MLP neurons of a small language model. Each row is named by its layer, matrix (up: input weights) and neuron, and shows model dimensions 304-495. Each number is 128 + 32 x the weight over its row's rms, rounded and kept within 0 to 255. Numbers have three digits each.
Before each neuron's rows, "fires after" lists the tokens most often just before its 100 highest values on Wikipedia text that the model never trained on. A number after a token or word is its count.

fires after: "3" 15, "4" 13, "2" 11, "\n" 10, "5" 8, "7" 6
L3.up3167:146105119069119124154072115137149125116080120092123098154113105154126143180146090093156124111155121106108086130175166196113131103147108136130149096133156121137164154130119148077082150139093109173122129098159201156042143107141155175122141111071103105170124155130176207143090195151083151160121091086131143093121118107153139138091122144193148124163115113108127086121083092146175165103140141150109166100144176161160084133170170121119133175170134114123140127163105120111156119130125125085094113118068142086115120074079171100100126172170150148074093125100175131131147107110174140165

fires after: "1" 34, " (" 9, "man (" 9, ", " 8, " (born " 6, ") (" 4
L3.up459:096161093134184135138133100122137099133108134078100129154102109126150188096128137123166051140155059154154065100092083143111128084146125142129187125151118170174081201137142094092127122107101116145097122130121134131129121182142152179137075129183126202125143177098121138158155158160190081101123098137090148146102084173110152129101110140117131066139153114139045111123142111110131117152137115150032119075125155146088172137067117123096162151172167064155118103136090119133103123074084205106153134117088094117098131088166050207113185096111154086106158139115110177112178149100086104130

fires after: "\n" 33, " |" 8, " | Total |" 6, ") |" 4
L3.up3318:065134127147101075074051046074087110118115144131114109121166072162120176154144165130109138143140139133074122164123108141130066125170045117135145121124124158158114123188151122093113152100113100069113082150119104131141182126103115191137096217162144181109045125159110169154121153174169085098135089111077109080165145133116060119096165182157107131128120146156164111108132116176155101165084089125117136125158140168138112082154091125125140144112204090068157102127086144170144094169145214128076172098121056139111097088073155086109090126127113117221165131120130113152118167153075160162

fires after: "|" 13, "1" 9, " |" 8, "4" 7, "3" 7, "5" 6
L3.up1805:113140129158067124079056143066156094109159154080137159097147113158131077148152134028135093175117043117105108112131107145104135149150157085141174132138133163147135128162128147043095222150134102144157157120099165174115145114153103155135160059064097110133092096093082229121058170138130146138162106032157099134092134170166109092093141099157211059150084106093098076130114124082190164098096170089126162126127145090127149150125142152128203148146131096132159130137153133107127126089128088119148118109099116081119102128067161125131143139209112107125076115152176121171125102127136148108

fires after: " |" 30, " |  |" 12, " | Total |" 7, " |  |  |" 5
L3.up1534:099087082178177091187088145042146171165072158134109121127110118184124137118103146125137131176143199126142123128163133171136093106198066096166148189173117104171104099157160150121082186071097129114167114129162156122107159083099157164115044227177152200155068146167136237157072142125179137109105097160119175135091085173066117108121158203167134167131134067147186080155093120182145141177117142115130112104098103121140081132139146053102205144135103118084108130133112115083150120124107141120086115132100078096030115086153144058142091138092152157151072150099155084160118117170106113176

fires after: "." 37, "(" 9, "/" 9, "- " 9, "–" 9, "-" 7
L3.up3117:145173122161108101136130051176120113119151155153120139080091102160130198174115087076108097145095108143084092120107145097126180089166135116097098131165125102136143101110176107096150131153108161091151158141141123133139081118119092159066151174114146201173109155086167107194141103143166150120130160170083130108169152138182141082115160119187174117127108150127128142139148143135151108116117104129128127123195107103129174140158120130140152159124126165145127117196112158151092140126158099180106151195141096092179125100072107162142145163180139104148147119127161162149132123166091132160

fires after: "." 62, " (" 12, " " 6
L3.up1151:158133117174119107126097115136111219128100113127112111129084132121168189139168143172133066130055117134048142114154113134171066156112109120105155125124122191146134147175111145163117141150136137094155105170153117110152125105107131168067129091140199110188146174154186147161147141113151108119140143190095139102173050109053156081160111112155208168110120143196156129109190125147170100109127046094112172095160061156127112129083096099121142125085133112159128111120132135140158142111134126160023206155107121122161138094076110170137152176117180128148178114128169134168140122086117090089

fires after: "0" 30, "2" 12, "3" 11, " | " 8, "1" 8, "4" 6
L3.up1177:162179121138140110127126136165138138147116106130113115114149151109131094140133115080188098141155030145139064122123110132119129054131087168137142153183128109132149118117125089045107182103059100122119117100155111099081155175138156192165158142138155113158078100136119204187120143184150173147113175042129133068127060196111115134102125186192180131152084113197105112151167118148155177126103110062150155110145185112136160098161110202113147156118107110109127122181152143030138145110123091132126098112133086107123125051106150066082055155155131108154131132173191119155107132124135141146

fires after: "1" 30, "2" 28
L3.up3033:146152151135126137116140082138153118146105129133108163178099137167132192152133109154180103098164131151156093110130118132154169087078116125130155151181104153128143182107142135064132153181154178125093111049101108110111090114114104204167088084129125109191109165100117149090123125130124088176155156121121138134127063186100137082105137150127156067105084118124112145176152063135130105106137107154081095055136134054150155061162088155190138131187178079179127115207145200129133156159105109170158074199111073106108125101095145121118136138092112093071107125140144123149161189113153143145

fires after: "1" 40, " (born " 21, ", " 4, " " 4
L3.up1615:174162058113129182097143166099118162134104087126082142091137146143170136131097135101138023102081143135121111142132071151100166097117119152116140140106143139197126204109165129117137108098144099113113150106145121088103117170141134198121131090163119190184149112127146132135160138122104148143103103126152130111143119138080131142080146157113200132124144136100101122124192121168138128151152164156050115122155174154125131156084107095125128136173151086157127079087033125198094105133084121136140178079129059137108081084113148142112198087119156113098151171171107155150146187118106117148

fires after: "- " 22, "| " 21, "\n" 19, "| Bronze" 4, "| Gold" 4, "\n\n" 4
L3.up69:192130089114102172153072133115131110146105117098102141133067101140106141084114130117119113101125127104140079100180141138097138047063121173154159070176143157154148124131159130118121155122063139147138082175161129148114129173044091128068168153089132106103135167120135147127209156104147098079120108142053190174115074110093110121088134144183123095116071124110062113148106095110132116107090153138133150107110125131149100101145111162173132124161127133132135095161099151120081147096116170161084136078142139115129133112152117145154137142163123131130146186115097181111162113124167085196

fires after: "1" 19, "\n\n" 18, "2" 7, "|" 7, ":" 6, "===" 4
L3.up150:159160124127125133127117092104128126147097124131097119149142118126130145127138103163173143152078083199151101071144109145100154096173126116135105114154041105098090117148138122100125120154135142156095142123098106160092072138123195154118182162160099149161141180134114177142063078167093086116136112066107213135095138111113138135099126141021166050120107115101169112129192151157115111147130127134131076144148128093071131105152122131130152122122134048176153102160123169099154169138148169128134073217107120113108097117122055114184083159070134151135168129154126144141151130111129107102

fires after: "1" 31, "2" 14, "AR " 11, "; B" 10, "E " 9, "R" 4
L3.up2995:117215155141128076088139123057150139116137102127110133150132191163107112133127098140149090142181084129147128166121118155132203097097107159086120071108136123136191132133179130102122132109112104139157093051159139110108073141151156178117114150086077134088152111126116149153109165093084180124090146125109174142140082179163129083063126159180159056144082099174106099100109124113134201120134136149135142150157149196141189177164114191132158170143112156094180102122155154135125112082099157140082138131106084133103125042190111152111122090128165116139116097127140131166130104128135123134

fires after: " | ." 25, "." 20, " | " 17, " to " 6, "–" 5
L3.up3563:111131097147158150145143110157097114128169146154145127126123097117141171112117107120157075102169112149136072167118167098079138070112184138120143142078109187116169191146116121055130149118083163116170146140133139147158121141134125195133131094116147121148145120133187138255097129144137088130122142135142116125142131203134076160080139159140115070106109071092156091114147136102151123114150117088117138138153101068110124088095169163125172153110118117132146139095212155137113116106094116157098184133143083111151156120107126099169198155122100063152114168140127153158066132087146134184

fires after: "1" 68, "2" 32
L3.up1703:133189137170149163098059156087135111135157108094119085134114168129127119130114142095121107057114104139087070137121164127125198150142126105178156151119094133244148143188098106152165124113090095131142131114175128203139098171132111154111131184163146171173061162144207196154111121130160076130165142091151164113176131160145116071098160150124178080138158026099157052116193112173143077127108128155129134130143104083107104094100106120136172152125105105146110090139123132082061089103070132133122138143135113113155113111221122184188177149153056150138113171107102098144112160112098118161

fires after: "1" 22, " (born " 13, ", " 10, "man (" 6, " (born" 4
L3.up82:113183101106166152143125145145134125126091103082048153104109152166145152091126119160103110120091158109164119122168108114126117117137113152176223142136087198182121163129115038105108097073156116146143117104154116177154131133131089225122054162104113129170148144076110122118161139143139138082157115147102154122150094163107151159097119155124129090161162126135136079085186115120144105094158083104079133138150128156145177064110076145135130133158225065161117097154081177106149073140121147145174183088109071116168143102137125186102190120146151113130101117091071083150137122094156110099

fires after: "1" 38, "2" 22, "| " 17
L3.up1379:098155091130116082119141128140176115113137117138133130175148192134150181150084072125121140155094125243139159085151095125186163119140152154126142131152011090175151112112131116161116180173087079160127115129121119107093091180078180146164106176157147213164128163171126133116156097146073124177091120121124191162187091131116114064109144120053174085115197085113104149122139164127107145095148097139094037121159109124102136119164134128092171136102109088140150109161109163170152184081155184167066143192138128102058128118155067131200114118087117125099126130195105126192093066110072149117

fires after: "1" 49, "2" 46
L3.up2299:145162101168140201101096101104199110139081102130163092179113136163160127193141127114144129136103109145106071147076190155140123074181092162140149103154133172158165141110092087129137117199100130172128152118128076058158191169162148184077140131099132122172093098182176131186073096142136177191143140072095120116106151163105137015133134155132155086111105108244168098140182128150167159150095124123157145105112109085170152175170096167112143152113121115100127145195138172145089154120183149096070102154089140078142135109145074063137119159156148115178122109124186130153125137094127118111

fires after: "-" 26, "–" 16, "1" 6, "2" 5, "6" 4, "7" 4
L3.up1666:150164150185113164059110124114199180094150121145121148097085089150134075080106114085147181103127050148089105077083143166146163125191154106107148137111088080099163106104142153103120177153139110079128095175138093133144073138073115125193130115181184163148150103070197189113066155126122133170132141150160138141230105134121126042142124109133179109134094141137154108120136077143190187140087112040143183130121137081145172140177157160165176146136118139210141072165129147068131152078158138106124145117141092105090184083154120139112144145153189087137120111192179163116132144081149124172

fires after: "\n\n" 31, "\n" 18, "==" 9, "===" 4
L3.up1896:096053106106131108108102127184105173111078133119153161191090132204144094174146090069125198159160047136130069132156136102125199073154103126159149069161120108105148075085090124134149170130125055137131135162143131102083161050091157164069159114087162115175097177148195148151123118147075150132109067116161188159155173132147128128086132158122178091119125066147118128193156109150180119136118114160144141113132173141141085045137104185142140119126130059136153075073121147104147189108093129165129166091091086081093113111177144140159121152146155141108087148168133142134108109153101096142

fires after: "2" 16, "′" 11, "." 11, "% |" 10, "\n" 6, "," 5
L3.up2936:124090084131114141091121149151147137134069161117114091113104098176182156100150101130162127160154101141137074130115099130095164079079128145115191133184109076166077147140183171098111147202109144139141102076149168132098096169137118156083176157110144089148117138117157130142134118109161102096142167079032155134154033183111107079101103212114162104138100168184084133149128120199147169076138112149144142079129150126135180109125088143087129130123145156125112071183180120129129112048097084175118133109102105094164110090107135119141174135186142091175175090176110110155173147114142160151

fires after: " | " 15, "2" 11, "1" 11, "3" 7, " October " 5, " June " 4
L3.up559:106176132126130070145050108145126138099126132164095211161134090135126064107136112147104186182166127162156066123163142135087151084155128150113178116149087122112135166164130129117093136055091131132104133122105139127082080145105176191086118088223168170107119172171147169126120144171137105179116095081127152140120114207155137111113119125089192086097110085080094125148143126098161119098074151101124126132157131118116157116154172121136184133122136074111172105210146164104165160182153185135084125134070109081066115087106103171141113079142155134128084131143137159132140139046092112141

fires after: "1" 28, "2" 13, ", " 9, " July " 5, " February " 4, " June " 4
L3.up3052:114163139201165100065067190106175072128158085112132128123140106119156098091168133089174098075122121147176045130107126089091128045164112122153116117071108217124112168165159108137114121137088103181180139132140129106188126122176095166116112096121148151141168158201107170166121085155192108136151151085057169100139034171140129072087117178161162114084122159199089059092156114212148128108118123166142168103145148085121167125159093183161096169091117094106101128172176198133116155144106097151149130151098085155085120074140135126111150107118084077124147129125113160115131147043119141126

fires after: "\n" 36, "\n\n" 13, "  -" 4, " Award" 4
L3.up16:154101126132106158120115120155141132112086186149118095107131126134118183119145130088149177158173135143194088110169112123098119119192117103119171082186135149095113115152078193137065207114081084174109058078167175157151162141126133129151071123146081127166084143152127131147161167097130101085094080098085175131163025124123074164125136119158164079075150158139132089130191097128127131148134088099140148105148122126119121099129122082122163124165107152138123155103086122109175108137119159148132112119073176120142079127183105153118142120206153109085104122114162143121150116131122091175

fires after: " | " 67, "0" 15, "; " 12
L3.up2027:073094079152132103155111162175114140088127112118129150137117195155136175154125052089135106155082049137130075111174103130163117151082078165126168155158110110120158146214164074093043185158106098096220126047141134162046133148169177159129114060102182202173121171097135186174097132131119120081110140054134149092112134234075123136115146134163177105093149036133147135125111120116148130132111078042137162204115123121130112131107083145101165153106133134140116121070158145168154107140131133182111131131143123115086099103118111124124145142177148123112115125167100177193076113096118149115

fires after: " | " 21, "\n" 17, "; " 10, ":" 7, " | ^{[" 5, "." 4
L3.up2796:166126109110094168125116141190138149134026152102114081138145136159133114109152117088131171144085105140168097084120163152087155066124125109191126127147133073162142165129116125066113156153084091172120122163154163069063187117143162136108136090124115118131112116139141127118119193102124126165099105073126135088128076170181103102092126166193181033111101156116128090153112125142168182064156127103149100085165120122103149111158108177095162154060122129124153148129193174085172166065154093125164095066086138101112107088047112151121133128111124154133045130122174092152113128166124114168

fires after: "\n" 30, ", \"" 10, "- \"" 7, " “" 6, " | Episode: \"" 5, "\n\n" 5
L3.up2743:126142108108153071079080133073105130128101163127123090151144135174165150158126113106139094145107098120103118107133122216095134123167121118144179046206136146088101157163161078078104139170089110120157148122181138139117175125137081188143126102127156091209078129086154182102089107103106134088170106059134118124126138155104144149146097132150123092164143153171117121134106059183127124084081131126135152128127110147151146051120083110094168160119084104116153107121127180165171138106128079116155183139096149130130130142123167049104055155088115122170102106139126146187121097162084132198

fires after: "\n" 47, "|" 6, " C" 4, "| B" 4
L3.up2406:141173105128100151139126108131074119099097159167174079134126159195119103131096146100076151079130169120150080087165085122085127127113135112162134116137083131130111131175069162086131138152083074134169120165200148159105145166121157174075132165077127116141069132150143120129096150118107176123097103100126134114125125133178145127121203187110094129140161102135090140191133123080134125100144133150124141133146201100071110145179089159137144115132170154118173127147108135145142225064087128136084166109142065127178141131111097070122192165130076162132103146133170183163127109154105130125

fires after: " | " 30, "0" 16, "4" 11, "2" 10, "1" 7, "3" 6
L3.up495:128141098144083086145152127093132149110147098182107097112193141142146108112129116063109099125190073126150089077101123129149165093158156175104195067114125163142184153126140101070114159130049093120187116106132116150068086188149135176136118112135199165118079175097112178160082168105156165150130175098114143107169123163145100089117160095151155072157115031134126110130115091092178119132130053034127163170133152106128185136181189119147186150172152128117143093156122145139092098118130166148070139158154090091100122030119106141107105104171133093143177142188159124176121118134135140144

fires after: "\n" 75, "| " 23
L3.up2416:154124156143118122174084116128114142140064110186127106122050109115133167147121106174059130141129109122129069143114180107154145110082152167141113125170141129143107101179172158164071140132104129132142122180165112130101092105099124127047156133115109117164149111119151174137102149131108193094220145139084135147105112144072121098116136111147156064115095101143127105167125107174113133145142098140114128067148104150153106118140115101150107152153120098097124106191110200095163111176203141143092159111100146079147148068090142155153200186121172119146162127095096103120117113121116070143

fires after: " | " 24, "2" 16, "0" 15, "1" 10, "200" 7, "ley |" 5
L3.up126:148116119087109134126113106160124100133054120107131135096080142131147139128103128102096155146145113152170054102097119154104163061177116099113157108177076145194173130159086157127107169138122110153145173066101126102104125212136164144108165162122124142180115107165148103133148131133147179138143093097135170117140105177132093112094142120133132099109110088160126122205051137107170183095027083108119105084172129090122128157155181120098145129105111066121164082161092073151163167019101111066128096130062106077107126065068128139092163071150113114105089138188150154150166162104110162142

fires after: " |" 44, " |  |" 12, " =" 8, ") =" 4
L3.up2166:143145056158175141180138147104075101158131174123094147161131125170114166097136180125125082139131112123167073111116103118110065079146077089106139148162137175146069116197151142121079079113055158105112125152140139102121109109105100164114126174093122179123127112145136129232085160096154095090120120160108148116112074226112146159087175141162059062148144143100081079166110116221144156117097058132133136090140116137152113111131122111131185147174179061051127118152134118144152172131077108135109137134097066115076059122135107101149149169163157130165084130128095121085115176136113198135

fires after: "1" 81, "–" 13, "2" 4
L3.up2991:128143133130138192116049164088099084079069118123152129194095155135136079178118149151112079106062108176159092102144167142076102087175094158143187115124124191132125110166102102111111097141131133164162175123174099126193145143133098151070144145145173154193142169155197173093134148112147152156161139139138131108093103136106116086093133144157155096108112109131147039093185095171182172143133107103109111090104094105169169103091137163152128134151130089084083078191114156124118141115105142133028148189107137123114159098181123155099191135111133080133141120119101148167113131087142088142

fires after: "\n" 54, "- Gr" 14, "\n\n" 7
L3.up1163:161109073117160172153087129151113089158085091111120064138140103149114144165123099082116120141133117114097110092106137153115105089068166176189138066172116166195111133175146125041122109090042120097125172136213115170051100112115075139082108132125100100189095092129119164123088154117083212103132162061129145128160056138125105151097117115148099080129094170155110124132114135142092138075162156166138144135111084111136060102120059126112104163099178092099101053147154164115140120104127121151074196120110107098124102088092116152142198131149092146083116122137108118107159095186141072173

fires after: "\n" 60, "| " 34, "\n\n" 6
L3.up2540:151145140151109127130051143123132147139115113142119116072121101164085211147102171091080106134125127119141083131082133175100131078041124159119132128198158111207127108187146136097139183115128127144070176134187160185155102159070127153116164123178145126165121156136108213115146182145099164105124149074087110138166095139121122111118157120178140065130099084120109073154142132145146154075115113101106152067125148143159081143170100180130147172085091092155162116156090164124136118105170108160106144201158173131093098122076102131104101159182155138161155165141121135172141108142136144184

fires after: "4" 18, "1" 14, " | " 14, "2" 8, "3" 6, "5" 5
L3.up482:139102101157118070111124124075112075123160130168121097161155172130171092185117084089140148156115081144146120124122156123124144136104137169148126138105127115170107192119140091076128111141110080147190106119044142083081156119193102147145066165120103121155080125128113184183098105115090118043124129059117112111092118171114142095127166195094133142097158052172160139098100097151119161099075114106088145160186121107150169175097107116109144157181108131165175122076160154194139097092047123089136127129111126085146120108154126157144177054096142105209156134156090129163140123115095113172

fires after: "\n" 49, "dale" 16, "2" 6, "1" 6, "0" 4
L3.up2579:124134041123148139124128138112090069127161159147109143123147172115142173154179074051153132125088092116134096147117153104204178087095150127159100102166110072179100142207178157082133146160136112093112075087161113151100153156120106080111150156093144131155106138104136139155086169124075217123152123124096108125162088143055114112134138125118178129130117059134127067134141119143120149163145150216135143116114168125130149144133124126170090145161126088108166057112133117100084112100096111168138066139138122096078074197156076138148148160126146112116101114155171104080149116101116148154

fires after: "\n" 35, "\n\n" 16, " =" 10, " | Total |" 5
L3.up3265:101109109166135077111112123072073103155128138159128137138158098157090183117105155132101128206154171175154089158116080162106122065133093121156140060151105137133071175186091100072115131108110104132100053167177160153075171087040077121047124141166135171140117147188099170174079164139127135093106098149106148125127103092143194135097177140126165143111097105120121108224141121141135114150109162135120145069134121198112139163146074159098154113203129083101156099113052110137152168127142222131182209065107105076144095072095160100154147131145133127199097169101129105139142111131105180151

fires after: "\n" 25, " ISBN " 7, "978" 7, " |" 7, "valid" 6, "\n\n" 6
L3.up1996:199086083092150120143120092138137060129087183149103075118133145143115135116118137098129121078104082130145062088132127146123207093110128110100144129149101097156144163141139162087146182157102165150139045175223143158080147186111130155116115230129141115163093133139128132132138141104173132101142120044110170114150087208148083155141135181138120157091142107217132121145125154146153149094127080166130133124125124141144116111118123115201109104127192165109130174061135144063150097108150171132119138102140120078139102121118120117152170098165092100141115162190138206174092104148164143141

fires after: "1" 19, "2" 13, ", a" 12, ")," 4, " of the" 4
L3.up444:108139105150156160072098124115187041087134147159098122165100173129097101133127076090109122110149101113135098114069163178141155139154134166129150095148147123224118115149170104091122110118146092139164084100117090108081103154148113152087166141117155129193181159084155138120123136168193144073139189127118146130121104151141119104145131206131162110133136055131122082156189153133139126124134124151112100129157160118135151092133138158128118125095196153135094072129099157169055155065099102117058095157125118134195103143174132154163171106153075096157181131146128154150143123142127121122

fires after: "-" 16, "978" 8, "7" 7, " ISBN " 7, "4" 7, "577" 6
L3.up401:141154139180130173161131091100171159116100130168148100133111123153121145110135139112086049115074174142118119091095086077129179087161088108183172143184119138207132156136122170074127251146065067120139071133125153191155128183097131127070097176207114155131140129145144126103141174062117136126159123152112147131115102163128109094131154159106114132149113140207112088111210101139162121132111110039120166189131160127137159120161088173132155151183202151096141082154104093099103136119114155114098100136139094052131135092135124113101095108131151044171159095176173157147117134102143127129

fires after: "\n" 73, "D)" 4
L3.up1695:166121116174103106053083138032188120145117126122115138143085084117140142185166137115109093160138062110104090068128122142134139094078124167060089126117134107138107134208172144099130143073112134073116132070179151139173057134141091083134115076143109148134098103180124195141142177098086163062143152129087121111169139158078109077095132120150138168115157138163096052153127085146125163121125172146105139106133142146141122212183088111195126125136099144101116124185123138146107134121194073175158176121108100143142111107084202152100113128154119119117092160105137122174107106081171126164

fires after: "\n" 22, "- " 19, "| " 15, " (born " 6
L3.up78:163162146105113153114113145208062181135068115168152108118080207109154128183097118135071122136074161136183099126154093163093170066087131154140143067181106121084133151158153158133140102069150055112131122157183110070078135171064147126147115078141170084117127180132121140114185129062133140103132154149156145135138080106057142158117139111160131157111103098163115125145220081162122076134132140086111111061142144119138056095098168137161145134163147099139178049169133144126079160144100138160075171144109121148125131101113100148124146128156156123133120130136125143140149137157177104158

fires after: "\n" 55, " | " 6, ": " 6
L3.up2899:089140131152116106128087158129111186157096104174142119141093137133125162135160143125079121120098161129160063146162116122129170062072083127132114095169107114104152120167141193187108123130153109149119132134151187112119101110075166140095154176151109210151143189194148177124164108127107133100104146107167133122142154107144172123093159052141148106160101070080082120141152095167110162105154115103154143103116146171151133079130142144147136128126127092145124123153126161102123135210147173132104189170055092096137112099118107119106151123117133163159130149144093166138154127103120132160

fires after: "2" 46, "1" 30
L3.up1275:134174129121112148126079173136122127115101141100166190158091173129163135185121124129174110094190077139188040122181176135100103045182118111157151112155120165096106119099121059127142117114069129117126145132128114092135140136154141182064116143118176150185105179125186152120080147165163133125107102075125148092171114208171103101140098089141149108109110084156101065135191181125177175159046160114102097142146071138120204158179133172137126146172090097096119141234126159140160162038121153150146139134130118099143167107136060096159136139156087115157092124191139139130071113090120130184

fires after: ", " 14, " February " 10, " August " 7, " April " 7, "2" 7, " May " 5
L3.up584:057180133124204116115118119190170015123122087148118167103099109155155099090098107111151118087072152188220097146143159082092062089116154132130141083131107126117112112177166087118128094121173072136148094093167140077149144111159172119061140125084114135157081107105143091128125127177125109144129121109130138149129086158115109075121090149086140163118107120161133051182141060201142155133159163078104101145104171079178152195197106217125135177133145119141133072114139180165180121115099089140112057111105038155136060137105114096100145116077093111155097150104149186160162160079166100107

fires after: " | " 37, "0" 12, "." 6, "," 4
L3.up1389:124075085159175105114158187124170117138117141087140113146090175155130189133154040113142115114080130144115119147148124127203119137093119141084104158194082108209151154115135091145084179172109171061131077121153149133121088118083149182150125135114127123129072129089114171143096111129125119061080156058154148121130100174178116112129134169172111103133106119123138155210119105192120153065150084103099179170149080106156143128105088119126161163126124158089125165148105161100141120138095067186123119193164087080101090084118118149102091122141185110139146106173113116183079153064076197120

fires after: "\n" 14, "." 14, " \"We" 10, " Th" 7, "|" 7
L3.up1782:126137134152108147129110119154112168131128115161155149116151132163116144105091113096108129139170130112144068173121106110112138087152072088180172124123131138094167143167142142103119165088115125130123133108197155087099155128064134132139133115091124059075109175123130119135134223119125101115128063133120163118138094115147097117135132041139107118112106161151090150092098130128177165106096128104117122127128173189089100164147162147149131117156071060123145150087188107096200212141142143149133193095121095133112155097125174113123119138157107186153064116142162146176131081093123160203

fires after: "1" 17, "\n\n" 15, "." 9, "2" 9, " ISBN " 6, " |" 5
L3.up3475:061117109205188168123104130063107116148092153110130139107132160169078134158157129128130164154173155109151060115115123129137151070201119132161144092183121180111123121127082108147109162167058157095154085130155175109110147157123112188104091172123144167148140152150151125149099164064210154169133079085099138121099139165129058112118103081161160085111135170142105030093127156212165115124112132124135131130138096128155084113162095129122136133106107143045108136149135112064185115076107117153083138103086138090140111105085136029126188136172079106114072117137118149164147162131101142174

fires after: "| " 57, "|" 6, "\n" 6, " | " 6
L3.up2837:156171127097110105152076135112192089124026119129143120177068146156109113172128073105116119129166096123155071115126119119096120103143153115132159118141090078133114151135154159139097149094168116169130113152149136127189091062111127152161127068119125144164118132172149169133102148153111135135117141079088141122114119138112098093078152119112142140167092084123159172152106083168147079177140125112122115120142153109158081099170117126128171104184150046147147175202080142098136177112155133092150150137121104063080145075135128150157110098141144125107158219174086156102164143139117145128

fires after: "\n" 24, "|" 14, "\n\n" 7, "\";" 5
L3.up2518:110151170185128184172078085126136145105103170174169076063091160162133174118098154108053121126158183101215088124089081136144155106157146090150189137165146180152166140123121111096121142143095135118114114083200141181141203130100125143115125143148101089176100059077115110146150173084101113085132100128072123117158141173122102142151120100129111099141151115147155116088088077101124088137058102125114151084122158097109144136108070139148141144187096130114162177109105136170187169161132195123141169148128104123159117179159109084113181162141105129056164144113139104197135133099122141154

fires after: " " 23, ", " 8, " (" 6, "," 5, " of " 4, " is " 4
L3.up1764:142144118128169140182097141138062113109140108107132120147156134132129140117152126176107167156122073137108120128200103113152032122066124081148124076159115201133124158146175135126111116153092161054208115106147088119091114141167103158087131150188146092173109136123127102133120109169133091136121127083140133098124083133145107076156145121147142128183150082212080096141135112189193128155125087093143155185140118045162175090123134095100105131131135104057198114159126165173103158158118161138055128169147147109129127110099146139134129206130211131120159088174151141176126124083104152147

fires after: "1" 20, "2" 17, " February " 9, " April " 7, "–" 7
L3.up1355:157160125090075136116054128095177147141089141142185186120066093137133091163157160111153110088140150117184072114109201123081114082175061125190160136201144166159131145122119152087129108117098128139104115155145166110122136139132119155049088156095179115156165135097179119129052211155138065100112101103092139137165146205129163102080138116141155137124105086127103127156189127130162168131130131151163132137151114114116155065108124178146151146107081168105150114155114164073120108078108156193129162153103134149156169101114102134144150224155121079145127124109130129154086133035115149110

fires after: " | " 53, "." 12, "; " 8
L3.up3348:087131095158097064193121136116111167113129136107151127150077103162144128133101133071100110129077074139097072148135141146169063129101104124089172170125120102085093146167123121130075202160137168078113138161118160109114127113128152119116130123099105116147142103093156157178097176101126145072119139103126146142165082186157109132091123103152182083187099118132125090154121165130140166138113134133141213134147123159139139132148155100092165121099178118086157164148110174149212187163153118109153125113071092042139116078092155189107095082140094109160127136149133118161105113111116175154

fires after: "2" 40, "1" 22, "003" 6, "002" 4
L3.up3035:158176133112137171110080113151095114131102117149145162157083159169130088178142132073131084126130108121183062075122140149122099051159078087173140089142130147136151133112109126135115160153157113137179107144150150096078154146174172186115117161105127144135067128158149121119097162107122142125124110088124122062081120214132088115058138105178128074172118119132133055138174127107155155120063140106126143125158093084131177114188133154151120160119109113132154127145092121106139129095096224113093123153070150121131101067131030079108156130134099095109109155136113166133094171104122148121

fires after: "." 49, "–" 15, "4" 5, "3" 4, "-" 4
L3.up819:104186079140107169106095107150126169117161099122159098075131102163187084131147097045114136092137055130111123097097154136133149115134147153091197104117120148136152097118128051082098205132127142069102146166145135164134114184141148156173158111163175139157126150116225161138088147154136128187106162076183142150167168117136086115078148119142124070155121151148124108107103146130171106125114069055147164099156115101112142113160178140153168137066127110169149104156158104082169127069138109122066140180125114110148145064097100154123087181132091141144159121209133099186055124129101105158

fires after: "\n" 40, "\n\n" 12, "|" 6, " Place" 5, "H" 4
L3.up2156:100111120040113134123109178140137127129132135131118087145093115145116115115140079117127174109085067125083117097163072163134092095113129110172169087107106047105114132177182145143078131082129121159125119161143167121061141084084107124063143122094176146115094139151113233118156112177083142094092060117111154132180127121162150137106146175138174167115164146050143101161138122143130123147154151156158167079128118154144136090173183081092160116056115158083181137103120181108172151140147134172145144111168132092043117141095141094108072108133095112166083103108135153148142140150140145197

fires after: "| " 66, "\n" 25
L3.up7:176103124096132121124082140137169165112002107162166143134081110132126158187132085104084131112146146100084069156172121106110119054045146152123128079127115102135183137154106099124132136099092059138154116174159194122131103150063120140157176080092112053179141139134151169097208135151087181130120126075132148133113120114074083101128144082107108136129111123168060146196116101159124153123066133107080137054159136119188120082156129183138133130162144132102139126163090157123148145133158147107158201114140166111135112099127119105087107104156183146084112137106106146162144130140165154166

fires after: " | " 58, "0" 14, "1" 6, "4" 4, "2" 4
L3.up2210:141136087113110045100057150209111095088104125129186150103095110131119102150150092079192130120126146127175100146180139176145172066123121062168150168151129116107140151139167106088081207184177131114176156073157161100109152122133154124146157120169155099153125062081143127091141146118115175129134143069149128093182059203162137116071126117167197128069093118192109118198144155130185152085115130090158172128121111036182179173169127147088129162125188097143143197167118161163144171114139116154155118170112114072126110101061085117121107121185145103157105087174175131168134139111119164122